config.yaml
hidden_size: 160
hidden_act: "silu"
qk_norm: false
bias: "none"
tie_word_embeddings: false
init_std_o: 0.0
lr_mult_o: 1.5
final_lr_fraction: 0.05
max_seq_len: 256
max_steps: 9303
MLP neurons of a small language model. Each row is named by its layer, matrix (up: input weights; down: output weights) and neuron, and shows model dimensions 16-143. Each number is 128 + 32 x the weight over its row's rms, rounded and kept within 0 to 255. Numbers have three digits each.
After each neuron's rows, "fires before" lists the tokens most often just after its 100 highest values on Wikipedia text that the model never trained on; "fires after" lists the tokens most often just before its 100 highest values on Wikipedia text that the model never trained on. A number after a token or word is its count.

L4.up392:145159175104069127138246053148114121118116145138130095119122129128170153132134188121048131137140144151108142140119130142158131129137129086151172151142174083141179120121163118118107151184122120143101089150128149133147091082136123175136063158136181138156160047189122109150133140095123109125123133158171111125178130149132100111121137100155162080089152133178109181131177187101140126126182
L4.down392:084093118108105131096124103123165135066177132159135101204141127154170158115092118110144122130108163147131130066131148148127100186138128120081128135169143152148176135112120089141092132156168092173171165145125119166140117134127165129059088139124167147063117126180134151134158125091106195132105123169159125117093241078135136088169109151168131114121132155057126172085094120111121152171037
fires before: "| " 57, "|" 10, "6" 5
fires after: "| " 58, "No" 23, "On " 5, "." 4

L9.up511:128120167194142063127105113171092152133087125106121163126135118167116150146144149110103132144127097092157102103087142117150148119173116063072145111112135160101120119134099195153088122153085139156087074047132144186102080190158126148100095172122115103161132157147045142103113134133144047114156110099130040103139126147161182070065149136143120138146140074114178121162202155116132108123136
L9.down511:129121095066112098081165130068084115182119133121122137148125132137123126098108098106123157134136130163158129149168169099088126086193150151206162164093185156177169139103148081104122154101104141071080146178138110126135147098067123050159155108114123116126131105119233162155175107119079150147143141116135127107126169115133086140188147152139175174121114115129066142126121082169110089079128
fires before: "| " 47, "s " 14, "in " 4
fires after: "| " 38, "o" 11, "co" 5, "3" 4

L9.up553:103107150157154127133171100163105109174076166117113156092197108160138146138126189156153107156083144123152154095158150119198118114168069096134122145111140139147112122125131100175168104154120123154057065140135072178164101124167190105136088151116150137120201132125059129133060130142111111158106146120123098184177124147117100118088105165154153160132076092166178086125194200186159118102154
L9.down553:136135107108064099087122150104035166110176121129102081156091196145110109135101115089105134119137077153147106137154138146101192110163201127178106180145167155147143148094109137093165162048113098138092149160112167137130168105087092087146154119111095128136100098124178154178190108083138163154103169052163124102116129105141146144151173133117128141165096123093048177150096084092107100133121
fires before: "| " 76, ". " 12
fires after: "| " 87, "reg" 4

L10.up396:147156127116091147172131170149166136136145201104153130086132112130209155162146112175128101110096163125099107089108148172096151134177105132095080123118139168090149152102159152156164124105102114121102121189168116099148105139105118140157062190089179159156113143116129149139130135161119071135147166129117129118151188116071067073095097084088107137127080130097176121114074055148174124123153
L10.down396:122103131087131096146161066145152126063218098138096106158117127114087189088082119075097100118114074179169124159155118182122126087083117130082144148092135108110163089142105148134126155177128152129104108166171150146078185073093174135141130100069101101135144136138154146152117131130122171113088111137092117137094177081119131127156164165177143103113139165169134127110180191084110156107155
fires before: "| " 35, "3 " 8, "5 " 6, "1 " 6, "2 " 5, "0 " 5
fires after: "| " 24, "6" 10, "3" 9, "4" 7, "0" 4, "2" 4

L10.up323:144133112123060123133093123126111115118139174085148166142102123170090157170129185111135139169117133162139120176071135203097202154142105147186096117156147151122076177067165119150146152083121133163169154204148125083064114135130085136095124146089203174076121120128128153136164133123129083161157141162100106170129140193107060151154098128121121128110141129156164080089140136128138135135123
L10.down323:185115144065130140100082138115099163102183159141120116135151147099147148059146121102122074099156146133117110123133157133171107135105124117079099147131124126168144112109087098162109133173115109128110089173151053117177120085077098122137101145119056120145151116090153102128166102112119176108076132135115165103114087102152156135088153131201160064141119144123131179079137068074150132104107
fires before: "| " 59
fires after: "| " 39, "–" 6, "G" 6, "Dec" 4

L6.up129:090178091071109125173111155084153088141150143084120098131142068076134232113151094111153145138063180154125106148148147120082110183148089094126124129137113145108175085133127109102102196149125097111111166124161157147078077052093115159163116152072116152138150160177128098107107128102078121120125152096163181110184144148145114152114160177158071148128132136095167228123109203126119131123165
L6.down129:180146163102093132112076161170149136179101122108098104100200116168127138180179106132174075150159157145160107077126133133103096105110156114123133090131190109209148129136134039152140121100133134127141112142102023136108078158111113091189151125091116128173114144126081156106085144118177127122146138118082113144173122113099125212185172123113151121131079164152090124145093162168123073116127
fires before: "| " 76
fires after: "| " 83, "S" 9

L4.up461:165114084203078070045088131070125104141098109169114129123121153122107099161091142137136190066128087099124115115156146116114104126185227121150045148148139085183148095114162125128090147120139101075126104096136164140141122165144151114100094132121104127133098078145109105136118133176084192161172139089113159172057106140116157148124134118136051093131115182127143147110094154093141108138166
L4.down461:107085118101080167114123131045099127052142158100174130096155073118128141178132136165137124112129114140152079120128103154130061144157135056064086150139183133100111114137160165139147162132115082075160061148109137135146137148141135137135109086114080153156098065121182121066137122118172140144141104126121072189134132154144144200148129176124084122187111081156103148108089149089144135091112
fires before: "| " 72, "|" 5, "8" 4
fires after: "| " 84, ", " 5, "- " 4

L6.up596:081134130124107098101061155137117128145147124125090136134126087056158132097107099096121109232128084130172134088131180172128095171126038102100096191140115149127094169175066143094153169101072083141132181127111101151147121111146085156126093119095133120065154155135168143069189109133188092095111117106129093157112151123131171105148139157059137129144177122189113109147133110134153129123098
L6.down596:149091129083135140130103098113038066137111121149129213110111134171198185126099157155125147085102096133106123137098149164173102142101178138085160135076142152151186082175137098141154146203146053161122143153137107060083111124115142107134129105151085123059119115140144125057124094117077153090161153146174088123141072133144103068082137132150096118093167123115142128133096122087089116113126
fires before: "| " 29, "|" 11, "202" 7, "–" 6, "191" 4, "192" 4
fires after: "201" 28, "| " 15, "191" 10, "D" 5, "19 " 4, "200" 4

L4.up351:139145101152125085102186117051083097111118164091183163153150185142128181129096163166097120135148113163156124139167220141175152131096081124114120172186134172125154081089168126131185125236077080155106127136087149148126131139096184096144101169151130105090157148113158151079172119180119096126125151108151098162180166141117154153116089154099135080124117131136136207137126102131109120123133
L4.down351:132189190142115137125105203148161126179127156117096138113127123118093117073110169147125137112117190053155146110159122056089121174133204134203132158181127131143139114099076096138133151126149158115071126189121147114133111105190175097134078119170115089139134111149087168111138132086138145188100081170182146151124100066092108083098130149088153147196112162104134150107135144124101133168090
fires before: "| " 65, "|" 6, "ar" 5
fires after: "| " 51, "reg" 5, "3" 5, "5" 5, "10" 4

L6.up370:156170157141172167170124076128086082183115108128075098124106127151142130130127100190177108144088126168149072151121130115188113080054146133112170120112100115103149097101164168138121078129183135127092101158120178159162082103177148121136171206117111079158158167167100128089102134086080094109058110156104137150127163131091131142125084110065159060140122109104057170124073121096135098122175
L6.down370:172132119125144063106105117100154097126155179107123173157128126135182119155117107064204132144099101122191121082119120158181104109128130097122127112106069109116171116188189110114156123139112179096167144117114110205137094088143030159145132105099098148112156137091088045115140127161195159170155135170097115151120133105116119172168145089091107147159115125091077059092109123107145126124170
fires before: "| " 29, "|" 11, "s " 10, "t " 5
fires after: "| " 38, "R" 16, "r" 10, "L" 7, "n" 5, "ar" 5

L6.up55:159174114183139079086101143131139131140151098147122096112129163121154124154128086112147153220120176156110086116113147111109106092112079083151072083147118153168162175175046113149112157118150068152067084115101074141100165093123170134121159156090165097082185098126154138093198143127130148169101077135091156107090145114105154143124099149154188179118128131146119088093144142111145134122165
L6.down55:165098119146129109169109151147104156194125123211101063053143152197163087120164140159155120142120138155097132074074125107103134066168134107084108113146105129162152108172128094112116179139165118155105196147109114077059108111141156139148114122181151181071137176144139132080073107102146146109145110193111094131139058171148110107121152146145138101121192145154086129181146134087105106148130
fires before: "| " 35, "|" 26, "(" 19
fires after: "." 21, "| " 14, "201" 12, "199" 11, "196" 8, "191" 7

L10.up262:112146143153091153154108118141151146179109176156182176107112172174205146181132145167094089087121114092117145111153211209169112160154160120135077146134158128111060146156168145140112114106111112167077102148134155091126108153120097178104073144114190093133119142151119145127098106141115088153128103144144081117119128133107091062119097144133079152115062139174195090111136100086146122099166
L10.down262:151123095091161107098125119139129092094162090138098113116079121098138122068147115097157210124120085160134116138150111127120129084124155206150136135085121132139168144111120112115136179173118161042098160182136195144138189088102184058138111133082118126126099135160191159152160137125100193086085128162105197125095153060148171148109143103114142065092106143133106136096145167123096141126115
fires before: "| " 69, "es" 5
fires after: "| " 54, "3" 6, "4" 5, "coun" 5, "5" 4

L4.up494:105102148180131097029156110112143165148136119161089165108138136106168109091134095134109140141161193113095101193130143120111174153113148094138150098161144143190118167170151114068174129134115165105087090081110116191199120146151093145122135147153164179102123124144121114123104151188137158155174144152090136134094075091131101134123228118114072133157135119088162148127191154132184111173156
L4.down494:154118069136099159068070087117120096079074140100086139086129164083058156125088088167168088106087119066133105125104133121167086094140142129081113090118126166107149137109112097146173164162134157131135135109120118132102084163069120096102144168143036181139190155095195123061183116112121169119100104126116099159185085149172117163152121160149165096170095122143110110127171113143130105130103
fires before: "| " 35, "er" 6, "els " 5, "ing " 4, "|" 4
fires after: "| " 39, "p" 7, "B" 6, "v" 6, "h" 4, "R" 4

L6.up553:124112166211134142095155120116095081124126136148133080193088122156160095163134104090132087164137117145145129106157148128081125159017116159121127127134135107172172144142077172151118175093159117092093095032087101146100149083144102081153139117080170058157132109128103163116112091105117137146133091126079073129128147100084187184094162093158135153134095136080108154132118120141111128133140
L6.down553:107101094170154170103077165087127109152173138176075136139157134176164128151136136140183072087153157092085114128149163135149127059139114144153176105120104125151138073128115117133103092152162122152090180112138149101111106149120100141172133103173128121057185170103147114072098105129151155123135103210115105082152079121161159142084139146197110127173163118096102124151147075122075152158111
fires before: "| " 53, "|" 6
fires after: "| " 61, "Al" 6, "of " 4, ", " 4

L6.up597:145175059173125129138098144131085148138137103140076159121084142065143124110153099097102097135164123174130125071125159134137141156114122088113111189083160166163092168123077174154185159115044090112119148170073116096101141145151173118125139151087144093102077169083145136093148152145135079159159090146126158177133147134126127095121094133121159141083165136182146131172129105111117114155116
L6.down597:173106173146093131104110108055047132126106127102125224097153109107128115052119155127173149100161127142093100121068137090181113090060130117106113103158141106140200125127135145098151187133159113167102162166130137124127111102092124145051114113123091118047110119163161101094145121111136088117150115169146059130095147074135152062114120130139139127102129201062108092150110122107061121150097
fires before: "| " 39, ", " 10, "|" 9, "ad" 4, "c" 4
fires after: "201" 40, "191" 21, "192" 16, "h" 7, "al" 4

L4.up439:190146175119101105106152143093136100164154095117125118101117179159108175118087104118186137079141169162155107108140145100151128140119181106163086109145148110147177151145155106118129056145100132147102092085106127115117124165079142138101062164128082149056084142105109062095114205174090133111174125211163123143110170100126132129147145101158108180092093136145157144105094177127119050181159
L4.down439:166166177134157189103043126104077146122141110072142165070167161120114160140111082105096075116109174107081153145068136171132117143187156130146143108128140123127130138137152116120156180168122154100201132069132105101109156162137147113093119154118140113119114125082156075092100075110156102165058092127165170158134147150128133220097159136126131082160071189143128125081151074104136117132084
fires before: "| " 48, "|" 8, "2" 4, "ael " 4
fires after: "| " 62, "inal " 6, "3 " 5

L9.up23:145116184111147107145079101168162084119175149171106161118133055133037149128128138162153145215102120170135133159156148191091063189149127106186140166120125176114124159121131167130165122110172156156167124175121111121152115138110128150139122155136113129113141096097131103162130176126132126105125183117126094144120118077091130153100140065168112130141149101113133146091127150124118167124116
L9.down23:142159090118110150156152068129072182105089137118091099165195160214169103106102084099147130070174125088140102194084118052135198159114071070068128154130156100146142105134142186154154137113158097137069119110121094090189122081140144129110136120106128154115112152098096174088168086119144126178124110119158133119134118186165096079148101175154130139096131170121121151125135104082150124144144
fires before: "| " 43, "|" 10, "% " 9, ", " 4
fires after: "." 40, "m" 10, "199" 7, "–" 6, "st" 4

L6.up297:120097223188172131136132125172145102150129112076163068142156218113095147168118145173174108160192092184093132129104167115103129128078116188073091130173132122067119143105199137091114118162094182164111130112150173091119088150120146081143145173109094122124158103182138127150102100138079109143112087163086126145151166073163141160098079069139123087126145086091152098100143158103165156126152
L6.down297:139146097112181122109091136182097150123173193099093135203152196138121117113102115086163111133133135125179132123136128188125125084168126117165195105135091117097107116128155131141145172180106134131150142151111126108152137125177124130121167186134191116138196086098070068112157122122180124137130112151121153108118119118149203209138142113103117106175123093103195157131134129159165119106185
fires before: "s " 35, "t " 14, "ry " 7, "n" 7, "st" 4
fires after: "en" 25, "J" 17, "R" 14, "n" 8

L9.up410:122156171132095113161166127173109111168100140116131143188176129182117169096101169124095165100090128097125153118092159137083150159176126105164110154142112160127125107104103173170172100141106108146125085121110137116131079190213162124176140116100152119202131105197059084164160143156114097168103142198068107144197141161141104113084135113126157120171132077082155117074203099184154163147133
L9.down410:128144105046094131064110122150070184107226136124144170142126140122140147177108081115135133111155085159167131142170173146090101104168117104114128129098191160151136098079105149123112164092087131165140132179123126124106125114049109098108163119115095120107155100092208198126185154073123127130139142064135109111114116120176154169126135169132124102137153120107101106186103098082155110101114
fires before: "| " 35, ". " 21
fires after: "| " 59, "\n" 24, "t" 4, "M" 4